Weights of a small transformer language model.
Size: 11 layers, width 384, 2 heads of 128, MLP 1152 tanh GELU, vocabulary 8192, 17.2M parameters.
Training: 630M tokens, 9000 steps.
MLP neurons of a small language model. Each row is named by its layer, matrix (down: output weights) and neuron, and shows model dimensions 256-383. Each number is 500 + 40 x the weight over its row's rms, rounded and kept within 0 to 999. Numbers have three digits each.
Before each neuron's rows is what it responds to, as a language model described it from the Wikipedia text at the highest values.

Preposition "for"
L7.down694:557528569451522489521491544506476466482555570516471450533493476472478489477486530529555518519477551535516568453508547503471551562493502487478454520582489507451515521537526465541504510451489502456501545530445505564571469544522499502470453524452478532465515528480437507464467520467552501463543441474532447435431446533542559425494515564571492465521500578558488490450508452524525539449569

Numeric data punctuation
L7.down981:516553445508475512514522490592531507489486513424509463472567459528463453508524500510529538433487466525499496469514438477491472495441519551487557468467507583535566506516489514512513503532510449493490456502509469511547526506554541461470507522488499448462488514490479504515443491438464461513476540552471445542419446422471464515543534441501492496516592556473498604544514499435508546457530

Noun phrase endings
L3.down1031:567477505449504489486473482500526504496396543434498505427530512547525531498532473518459508464473483482415465493511489490464469538430548463561450525488527519446511519474486515511490447483521504546523462495420488522550586531521425564495520436515545517485467545460408456538477511491504522541464482531488532511487568513593445530428474498484566515474554493504489584441509470564426464475513

Coordinate separator character
L3.down1103:478481530485535487429468482464532470526483456476523531552553395594475385465526473449549510512487518494469475500492495494498489464492535494430484540451399494491410426500460528449559539524456524544509468456451462528608440527510525476486524464485522466506589533469552552488501585470514531548494542563506501475500517489441499495505514511533491565589479512535450535464558513422482578536488

Separators inside structured items
L7.down835:503503528545492436496540585502501532495480464563531458523470460508436529461491526424490524553496559531532511498520472467535557503452548496531502512472443562492570509458606529521465511558504519551518477513456547553478428547408464448445470579471515466522535476493457554523515492556519524444537534435603510592511471531477591533558572516482415538528424430562477455449476451477475549477592

Word fragments, percents, "List"
L3.down1088:472456470523471481435505460447457532505465565544529498524479506515547474468486529469505440498458502488499446502516544475491448383491442518473541513545537496505510471479485467470526498579491460571514423516448424433495448432526528424541570494520501551523557499522495436464450386555539458548432461507467528498466610501502542451518477430459458467554527490412504491427465500553545513523503

Line break ending block
L5.down197:515555592494490486458496577528528410445424537509518533430493469509506457478508461495427460437444592476562490567396520435526449458402531480526505604552568555508498500550556543558506430531493537443558514556501460480488548537466494525559523499430476556505480480505462536507542537513459511464499506562524510568450502557524523459517506508482509435476464458526478525467410535483506492479555

Table and list fragments
L7.down12:522504503547527507426548566420536527467531561501435542525468581496469578454552518453462595532444511442411542492508431457481509537471582513455560429547501543550443508486499455439502557454545460472459539522463376485453554519514538494539516464466505538540557445477478581437481493466486544460449513561545535534496521484520534451485506523477473480514479563547443505516476534513475470526538

Word stems awaiting suffixes
L7.down332:514492493525452477510512488568472473532527429486589521490521530505485539544419393560531523421531480466520503535485446475462469582486458536494491433444474526483443506495466555501519470456477448473528529481554514434545483534463554501550493456481616472502501491476502496543508495476488482489473452480566477503437527502504501476526418516439495465535527566490540532474521499472535527505598

Surname first word-piece
L7.down1114:475472545455490442477523474509527546486555558509503555495478424498523520498551528463479530486456490493437510490491545476498477514567488434546458508565514454499524524561525483454440472483492548440473506540464496502530428517412550540576454525489549465514520509526461475512477512506490597505543491485482571508498460519516432544498509455495453439510528480561524459478495490468458497511459

Second digit of numbers
L3.down118:498530552478542494487538543524530503478536426539555496472499526470451511509492500488517400446541442510512446457566490493484546467577533482467408431536486485468458481500430483507456453488462543456541566490469486473514578412521493565467493576475482517444558494454482514497514524477558513505505510498537488424510538538545531476497583506453502427515468512491431448487472487484472578517515

Token after a number
L3.down272:592509531500511503575577497516512528469484479516546481496564485549527479558490555530557429526514474512510523450501470431517573492493459443494496461487500489537460429543445529472519496614478479545483470510495532533496543504505423486442498565475589531497436388469525507505485515544447491483487494513478499559437465510489502530468487559507450545468480474450514440474458548491508488537559

Multi-word name endings
L5.down92:599534445444515512469534538513529468488485543502429425500511456533458478577592474506561485506493447528463493552457506490459549439466435506521474530497535566465505508551490488589454456556531457453544513472538515590440466456512596500532504472406464589534496563587525487430439494524515444496492470463451441490420588427583449480485457445552485540502467443490468451571541504515476488514543

Start of proper-name word
L3.down667:543462501515465487528503551553543482501504577513531461497467504510486516477499543531522515427490508398534481501496512443496542469547567552479555478523550511549488625463559531538541563486472483491497553432547513518474558460457438557547487503477500482442455529523539434417493514484442501464472461480499480574559469441434487543479506551493489498553574474508493512457462493526487489499440

Second digit of numbers
L5.down269:565398529437481471486529495540539530501489459541506602475428548420511557606551434557457578535431482514488525453491452526468490490538495513470502437480510495591382536552449518532500481459518570469476449534537531445528544522535466453525449558508454430461502523445509579569544523475411599442489496525545552501484532502534514510524445455516516496479514559482530439548469471478522490466567

Year final digit
L5.down143:536521516552515494535428536477508474458463466487459516493417422531439491549530470488503504488486502450465522521532512446461478475494485403485561454447539496511515477542495506479477566501530471470497464507433448599444527441516461532522520473518456525505471466451558490524375458547436478527449528520469472494450496489447491475498463506431537518510448489511536476475589478492505456560598

Line breaks in tables and lists
L3.down358:580518498429488474471479489547534508505539438577496589501437556553541517470532473508450468466449475536455477473473465462519515511518509450550501505496538528436473518503558468542502492514468409488465527538551449428479452564513476478501514466458428426487513411511427475429525554461456538467488486498429406503459600517497421556545442514469506425456559567498459520557481539573499535500501

Years and list-entry fragments
L7.down381:516577532469474577542579503420517532490528502463464540409468501501497489505484543516535529518507487455463536472508548510492533505490476509538458462411445528427493579512473530524576549509493491550513485493496513579430603487472538497539490553494442580479509486423514493460545544501475509522457461482588461483523476427576543490495488517426547514513480463525476466557531547546505492490486

Final subword of names
L5.down436:524506487386507554487491591592494496500447506517533497528493486504532530516530478518475447524522515542468539473563504438515505488439551582487510451496469506467450520558459551521533522471557469514459482480489528513430461480571429453512477505479572569472504492573496528572498482482475489488532503431537510477393539500451535534529560455518542485573528440543484546508530430510508496469560

Units after numbers
L5.down213:515513569565526522505499480543459528526520474522548513501447564490500469483431476504480448535507494530602505437494486572494570522503443484523463516502520501515459531546547502505539452491444538551482559473514501500523470464464518427475489446606461468477554542563578492494442505504553513453509526500439567532540467556542450482461514490520489462520479583512405449483492517483518486498518

Coordinating and, word-middle fragments
L7.down678:503437452441420459560496542544426534525487485513532473536490533559578567539523446468506539444462521494506493572548522494507544503484498536411524492533562529459517581470501522456461574450513506504579482430516508485575475504478478461534466497521562477538479474466426478457566498565454518526455545561560533412509568519492497548497501574459478511528483464520519471498504487498554523500424

Punctuation after numbers
L3.down811:543422512547539562502435508561467564486470411522555476469550545462544538520456454515581453468515443531527540528516492477490498417485524481445498522468525544505548454578527485498524494504494460485510524490470427453490550464587480510440456502498471484543514465510510469533469437506502509456440528531493479584453533493497554559476474478474505494434477494511448467442449532532518451429556

Word-final name pieces
L7.down191:549550494499458513437523510481414532482504418498505486471530496523544491522511501587527558531579449549539509547521568520541533465510431483482484486487538500475539464488429529523436530565525469478428567445560526497554480490486464492452459575521480507545531501466539547446499538487505511555570537476555444393580525508482503532397530527435489514497476531474496515503534536487508513515531

List-line breaks, mixed
L7.down499:493501484485454519555452408494468526422512478539496482520554542506620511485545535486475486478489495491484563519583414492535443559485443464471525516477528467525466527512459480443479451564416556476554575534494399520475481499477518551544472552508604451480489517523584437481509521504450555490486470518528515478487491521471442513445445485505477498496471486440558475541504524547514520506530

Place-name continuation pieces
L7.down520:443522563511443453519566511411541547482495451467527500473474439496484513467533496489562475455461431515420511455486479528504525518478421446510517523523459475447521439470466533493524522467512473558484502535448419477440475489414525482539542448503525471476520483510497474452536557475562574509571532486473475458516459467562527490483410462473439560518562498475493556551456452535479453447488

Surname first syllable
L5.down785:487509412507516555473502501496535524500407427459527534481452446506457518483454536491492484489504482495489505535532503559470543462455539451397495495544490460506592466500528521446613514499433509502496445444437461591538591485536509550481520531492439489515495515450595521503487593462458501531555517472481509504473538545497550534491471485575431520502491488406444521492495521449428499537487

Inside proper names
L5.down869:470468536521469492521460501476552528520453478558585452498438528495491515528466488529538574471488424515519482521521493509478588467489461389427492495513514491423516467565491493475488540544485528496502553535525582505514541559537495538563514461520416522440462422496502443527511505556527483486444513442501538479458555495441466437434466436442473489502499429458536482486460527467459492483551

Word-ending and noun-head tokens
L7.down865:471502526542545473455477522518523488570441561488447542453552455439543580508527494456557558468455564518476544537512492556508484488529573503586494444548578487410482513451488544540486560491526549565534462539437504514492457512497519464489531464478515482478500523483495468512498574526483546538506442498487450468531511472545468538513402527483488468464448540478512517545523521509444472516514

Date comma before year
L5.down880:546507517607553471439474592490503496499434503478532431465527466442542554466495466545540434508498530474499552474463476514523500560480490443547433505396426505437495521511530539470467497428466498459558545497544460522458518481405505547438449568486546470511516503470615503447503492531440467493497566546563541536442499490482521528511504479476503451472458483503469516509583511482530519491514

Clause-ending conjunction or comma
L5.down275:464458462593534494552463532546516518550465496505534503485524507521498513467470530501481549485504480491495547514487556477529468505491501607413522534548537439515468498492546549486434476553516433462507456565561437542487467503556391405499530502451486506563529478481468496437529469468540506523489583528483553499459525469482491468490460517548523537490515549455580540484455517481497562545534

Decimal digits and table cells
L5.down692:446505471514596483521517531490428548515494546466503514429478476423455571476499512505500530435505520581528466523540477509492528511464492542510526518502562414463494468504477495548561537534496441450526469536493533456483547423493451436591521539453526582515480520494496527462500432442518445460538492449447414469471477548476474492530498514484510527510531544523528511541510474538516482483518

Final digit of numbers
L3.down1016:502527604511455546504524511509448528498492469552454514501525465502556496511494524480509506543447465427505515501496545485504493561491536538491479550516508468468526490482492553491555548519526494545469571535471531450489601482588498530522500583530541435524453491499509455573480470525522543490460537503493557503504458413507479452494589462553524460595413520437495489447546512553471530515495